From a checkpoint of a small transformer trained on Wikipedia.
Size: 16 layers, width 192, 2 heads of 96, MLP 768 ReLU, vocabulary 8052, 9.06M parameters.
Training: a variant of Muon for these matrices, 192M tokens, 11725 steps.
MLP neurons of a small language model. Each row is named by its layer, matrix (up: input weights; down: output weights) and neuron, and shows model dimensions 128-191. Each number is 50 + 12 x the weight over its row's rms, rounded and kept within 0 to 99.
After each neuron's rows, "fires on" lists the tokens most often at its 100 highest values on Wikipedia text that the model never trained on.

L5.up561:70 71 46 45 39 72 56 43 55 44 46 65 52 45 54 24 40 62 50 66 48 41 48 43 55 38 44 49 51 43 49 58 68 48 45 42 33 53 43 48 52 36 81 52 41 41 55 37 32 24 33 47 62 59 67 24 67 32 26 52 58 56 34 44
L5.down561:57 50 45 60 55 53 41 48 60 46 51 47 38 55 51 43 18 47 43 57 56 59 62 59 45 49 42 63 65 44 22 73 52 39 48 45 60 61 31 38 49 60 57 68 25 35 55 43 44 41 26 63 54 36 47 51 53 39 42 61 42 65 36 53
fires on: " ==", " Sh", " sh", " Del"

L6.up608:43 46 54 60 34 39 68 45 69 42 59 55 32 56 53 55 55 38 41 56 66 73 64 52 39 57 25 43 42 66 50 69 51 43 30 67 33 47 52 50 56 29 22 63 36 39 48 66 36 45 52 53 71 50 40 56 39 50 46 51 42 43 22 58
L6.down608:65 42 51 51 55 47 50 42 47 44 52 71 33 66 50 59 49 24 40 51 58 65 46 52 60 43 44 41 62 52 59 43 50 43 55 57 58 40 25 45 43 51 62 55 45 71 80 61 46 68 39 49 50 61 45 67 48 61 40 54 29 51 60 37
fires on: ",", " of", ":", "a,", "ar,"

L6.up204:42 39 67 56 43 27 46 56 44 47 57 42 25 55 44 56 57 34 41 55 49 34 43 27 41 69 44 57 33 56 59 65 29 57 23 59 51 28 55 56 80 35 69 63 67 60 55 82 46 52 54 74 61 48 52 50 57 61 52 59 40 46 33 63
L6.down204:64 49 29 53 35 60 38 44 35 35 31 44 37 33 34 54 41 36 37 66 55 53 63 45 50 64 44 52 40 43 69 45 53 47 37 34 60 47 61 62 48 47 40 49 23 38 38 36 41 59 69 65 46 52 28 49 31 45 32 76 44 57 63 44
fires on: "\",", "\"", "″N", "\n ", ")"

L6.up505:55 68 36 60 56 59 48 51 52 46 44 60 75 52 58 51 75 67 41 15 49 42 44 55 38 45 37 57 47 73 57 53 48 58 45 49 49 39 37 43 51 70 55 76 46 46 49 44 76 42 62 56 43 47 45 43 43 38 43 60 63 37 53 32
L6.down505:33 46 46 44 37 48 45 36 55 52 49 50 57 62 54 54 50 49 63 63 30 27 33 61 41 68 74 43 56 40 42 36 43 45 65 55 70 61 59 30 44 65 55 39 40 41 43 37 62 58 51 60 46 29 40 79 54 63 49 35 49 61 46 42
fires on: "'s", " and", " who", ",", "er,", "/"

L4.up437:65 44 59 71 52 58 60 53 62 48 37 31 45 46 59 50 43 39 68 56 59 63 43 50 63 49 41 56 41 52 63 70 48 47 32 41 39 33 57 53 53 35 39 50 51 46 49 64 46 35 54 57 57 45 41 54 39 40 42 51 57 49 34 62
L4.down437:49 49 45 48 55 52 56 49 36 32 35 47 37 59 41 45 41 58 58 46 49 60 57 41 43 52 55 47 49 30 60 60 47 52 22 47 37 35 51 42 60 69 53 44 46 61 65 49 51 49 36 59 69 48 45 47 66 65 72 60 40 55 58 46
fires on: ",", ");", "),", " -", ":"

L3.up267:54 54 42 48 78 58 43 59 50 46 49 54 40 51 57 65 59 66 66 46 47 67 49 65 20 40 46 46 59 45 63 34 41 65 63 37 42 33 22 30 69 62 60 21 31 52 44 48 44 55 71 43 52 48 55 59 58 49 55 61 51 50 52 24
L3.down267:51 51 59 45 71 63 67 48 31 22 36 63 53 37 46 56 41 57 32 62 52 80 61 46 45 50 41 51 46 61 60 72 35 44 54 57 73 49 51 46 31 33 51 47 49 58 60 58 38 53 55 50 72 46 71 60 53 73 50 46 50 39 59 45
fires on: ".", ";", ":", " (Note:", ").", ".)"

L2.up81:43 62 46 58 46 65 52 46 49 50 36 43 77 64 50 48 74 68 60 45 59 80 48 57 74 53 62 32 43 55 38 54 44 51 26 47 40 33 43 35 58 55 53 50 47 57 50 44 59 35 43 43 56 41 53 45 45 41 35 41 60 60 40 31
L2.down81:57 16 42 42 62 71 53 59 55 53 37 47 35 53 81 43 49 41 69 54 36 36 48 31 52 40 39 72 64 31 41 52 53 31 55 64 30 55 56 33 37 51 62 58 32 69 44 29 49 58 42 67 56 23 49 49 40 58 36 23 32 54 65 46
fires on: ";", ")", " ;", " |", ");"

L5.up148:61 44 59 65 47 49 71 27 37 54 51 43 57 55 48 62 63 73 37 48 50 47 60 47 34 44 38 43 44 48 70 58 65 38 34 54 50 58 47 52 68 48 23 55 30 55 43 56 40 63 61 39 47 55 34 56 42 67 46 41 43 50 46 63
L5.down148:70 56 78 43 36 50 40 53 47 72 60 59 43 72 42 37 47 66 42 36 40 64 46 53 51 66 33 40 35 46 39 59 51 36 56 70 36 40 46 42 68 60 64 28 47 88 54 60 60 65 36 51 50 53 40 46 58 66 40 62 47 35 66 50
fires on: ",", "a,", " -", "o,", "er,", "e,"

L3.up582:43 61 58 46 33 23 53 49 36 44 51 38 50 41 69 61 49 47 75 33 74 28 59 57 57 68 54 44 71 80 40 41 30 52 49 55 36 48 57 52 50 57 33 50 37 61 44 59 54 22 59 38 54 52 34 39 62 53 45 59 40 48 39 54
L3.down582:37 50 64 33 55 47 70 66 48 43 47 55 45 89 63 48 37 68 34 54 57 58 50 57 55 25 53 32 58 31 44 54 46 51 56 55 47 64 51 62 56 45 33 53 70 57 59 42 53 53 52 49 39 61 68 42 56 61 50 65 41 46 63 31
fires on: "-", "==", "===", "\""

L10.up254:52 66 37 49 60 59 36 56 44 54 34 56 43 44 56 43 37 73 76 45 55 41 46 57 49 62 33 45 53 78 62 60 49 22 63 34 55 43 32 47 51 48 61 51 50 64 53 54 57 43 69 47 50 42 39 58 41 35 53 58 58 52 39 44
L10.down254:33 48 68 39 56 58 60 43 42 34 38 66 53 64 70 64 65 47 39 59 41 31 60 52 39 50 51 48 25 53 56 53 63 51 43 47 30 39 59 44 45 49 54 64 44 51 42 50 32 71 71 59 41 29 65 63 41 72 47 05 21 33 51 44
fires on: ";", " and"

L6.up509:62 53 60 32 49 54 49 49 31 46 54 55 37 52 41 49 75 69 53 60 55 45 49 42 59 47 54 53 43 59 48 55 20 22 30 64 65 32 52 49 62 38 51 53 40 61 38 62 27 58 73 52 62 43 69 54 50 69 76 48 36 32 39 56
L6.down509:73 59 30 67 49 55 52 51 50 47 34 43 38 69 51 49 62 48 76 45 47 62 55 69 50 54 22 48 59 28 52 50 62 34 51 32 65 58 58 59 40 63 66 49 38 53 35 62 59 56 55 65 63 64 49 48 45 65 17 42 50 42 34 53
fires on: "s,", ";", ",", "\",", "\"", " –"

L2.up432:53 74 58 65 58 48 74 23 59 30 42 20 51 62 44 46 17 52 51 34 34 67 40 60 61 40 37 36 39 47 63 41 50 55 51 60 67 37 48 58 36 53 50 40 39 66 54 52 58 31 62 46 63 46 59 29 52 52 45 33 60 48 45 38
L2.down432:43 42 53 37 49 77 49 36 37 57 54 44 48 55 48 40 42 60 55 49 33 59 56 54 80 57 70 34 25 55 61 34 45 45 59 55 51 51 26 48 50 54 48 49 37 54 52 47 69 41 63 44 34 41 39 38 55 35 66 37 38 47 63 54
fires on: " Released:", " Label:", "intend", " company", " Production"

L3.up564:63 63 42 58 43 29 41 42 34 44 58 27 52 37 63 47 34 52 63 36 46 41 73 58 46 48 54 39 80 38 62 41 44 33 60 34 46 55 48 50 46 65 25 52 72 69 44 61 34 43 57 52 62 73 60 31 50 78 46 50 53 34 62 64
L3.down564:72 46 58 44 35 34 41 52 40 42 66 30 50 40 62 30 32 47 40 71 64 53 65 50 70 28 47 44 49 54 57 66 46 68 55 54 52 49 50 42 36 44 53 33 55 65 53 55 49 34 41 42 20 54 49 51 67 24 48 69 63 53 74 51
fires on: "===", "==", "-"

L4.up645:68 50 63 79 65 49 47 25 55 29 30 36 52 59 72 61 28 30 54 47 67 49 50 70 68 81 64 49 20 54 60 50 59 40 56 50 31 33 61 35 34 62 41 62 63 41 53 72 49 23 57 61 49 65 58 34 55 49 42 36 46 73 51 70
L4.down645:33 62 50 49 36 46 34 47 53 40 46 47 53 48 59 39 64 51 73 53 35 50 43 73 54 47 79 40 40 51 41 57 44 66 61 54 57 52 52 49 32 51 33 51 61 62 47 50 63 54 49 59 58 49 39 70 28 36 33 27 59 72 65 75
fires on: " and", " also", ",", " then", "),"

L3.up198:67 47 65 69 69 31 44 27 36 31 55 46 44 58 69 55 29 45 59 40 56 37 42 77 53 60 54 46 48 67 62 47 49 30 57 44 50 35 40 56 55 72 51 55 56 35 60 68 19 46 63 77 38 64 59 44 54 53 50 34 71 67 43 52
L3.down198:50 61 60 55 46 58 39 17 62 50 30 35 42 39 74 43 47 40 48 31 42 37 41 79 62 40 62 56 29 52 46 41 41 61 80 42 42 49 73 42 57 36 37 39 66 62 52 52 58 58 51 33 35 52 77 41 42 45 61 29 75 59 52 47
fires on: ",", "ine,", " and", "as,", "ia,"

L4.up208:60 38 56 40 39 31 61 38 48 34 48 45 42 66 58 54 44 26 25 58 63 60 68 69 55 77 52 47 55 42 55 90 54 42 23 60 57 36 59 41 58 37 52 68 53 53 50 44 41 34 42 57 41 48 49 37 47 54 36 38 35 47 45 54
L4.down208:47 56 51 72 59 39 39 47 26 21 39 64 27 47 43 44 22 37 72 45 49 81 32 57 64 36 55 28 44 61 46 70 70 52 49 52 57 65 64 47 35 55 50 38 42 64 45 57 63 53 66 51 57 73 53 43 43 53 28 60 47 59 62 64
fires on: ",", " and", "i,", " or", "a,", "o,"

L4.up531:45 68 43 55 34 54 53 45 39 45 53 70 70 69 69 66 42 46 29 53 64 50 44 58 52 44 63 63 22 52 73 55 52 43 40 24 52 56 33 59 27 67 98 41 38 47 43 47 56 62 45 45 59 66 43 48 49 59 37 44 46 46 42 39
L4.down531:60 55 55 57 49 60 51 60 44 43 39 52 57 58 63 48 31 53 31 61 33 48 59 53 33 35 36 52 51 67 68 65 64 53 48 52 44 32 61 40 54 67 83 59 17 47 59 38 35 45 28 42 38 49 56 44 63 50 49 42 36 81 51 64
fires on: " Sh", " sh", " Total"

L6.up182:45 47 53 61 64 33 66 71 27 39 50 46 50 36 57 69 50 53 51 27 62 44 65 64 60 40 49 42 53 50 76 48 68 36 30 70 59 38 57 44 33 50 36 58 21 59 65 51 49 45 48 47 68 52 54 82 46 31 53 38 55 59 49 59
L6.down182:46 33 51 71 83 57 49 53 48 30 30 61 59 51 57 61 51 45 34 55 51 55 52 51 42 61 50 55 52 55 50 46 68 45 42 49 44 45 75 43 33 43 46 59 34 75 64 62 70 60 49 57 34 42 59 41 32 37 57 43 40 39 59 49
fires on: " hold", "|---|---|---|---|---|", "|---|---|", "|---|---|---|---|", "|---|---|---|---|---|---|", " also=="

L3.up764:57 53 56 64 49 36 44 39 42 33 25 51 37 43 35 57 46 52 52 48 44 43 53 89 67 77 51 54 56 61 36 70 53 22 53 39 38 42 58 53 31 52 51 43 39 63 70 62 32 41 58 59 62 42 60 49 27 60 44 49 55 55 66 61
L3.down764:52 29 28 60 39 51 64 61 54 29 48 39 54 62 30 46 50 36 64 50 43 66 50 46 73 43 58 39 47 33 54 46 51 30 56 53 77 45 62 43 48 46 37 44 59 39 46 34 44 45 49 70 43 64 43 64 52 42 48 56 52 78 58 68
fires on: "),", " and", "i,", ")", ";"

L13.up560:45 48 40 47 46 73 41 45 51 41 83 55 44 46 45 38 54 53 75 42 65 45 63 64 43 43 32 62 51 55 47 33 52 38 43 56 31 35 45 29 49 53 43 32 39 49 74 53 39 34 42 50 55 35 47 49 56 40 51 50 68 44 39 63
L13.down560:51 58 41 66 54 39 53 52 47 59 48 57 47 41 57 60 36 58 66 44 43 32 41 53 55 40 58 48 55 53 25 37 39 38 60 39 64 54 62 37 32 65 54 45 55 71 51 57 48 68 27 49 51 65 37 59 22 50 53 53 54 41 46 45
fires on: " It", " which", " it", " g", " who", " also"

L10.up369:69 47 46 47 65 62 31 56 66 38 73 58 43 64 48 62 52 58 68 46 48 58 78 58 32 54 29 55 29 45 52 55 79 28 40 43 61 46 49 45 45 69 43 37 62 45 54 52 52 36 67 41 39 50 51 53 50 51 54 49 67 58 52 54
L10.down369:33 74 60 58 33 58 21 52 57 40 33 52 50 53 46 62 54 42 84 22 64 43 44 62 59 45 53 33 47 61 31 58 30 64 44 61 56 40 48 36 66 37 41 51 46 59 64 54 42 44 36 57 39 48 52 50 53 46 63 48 46 44 55 42
fires on: " It", " they", " that", " she", " it", " which"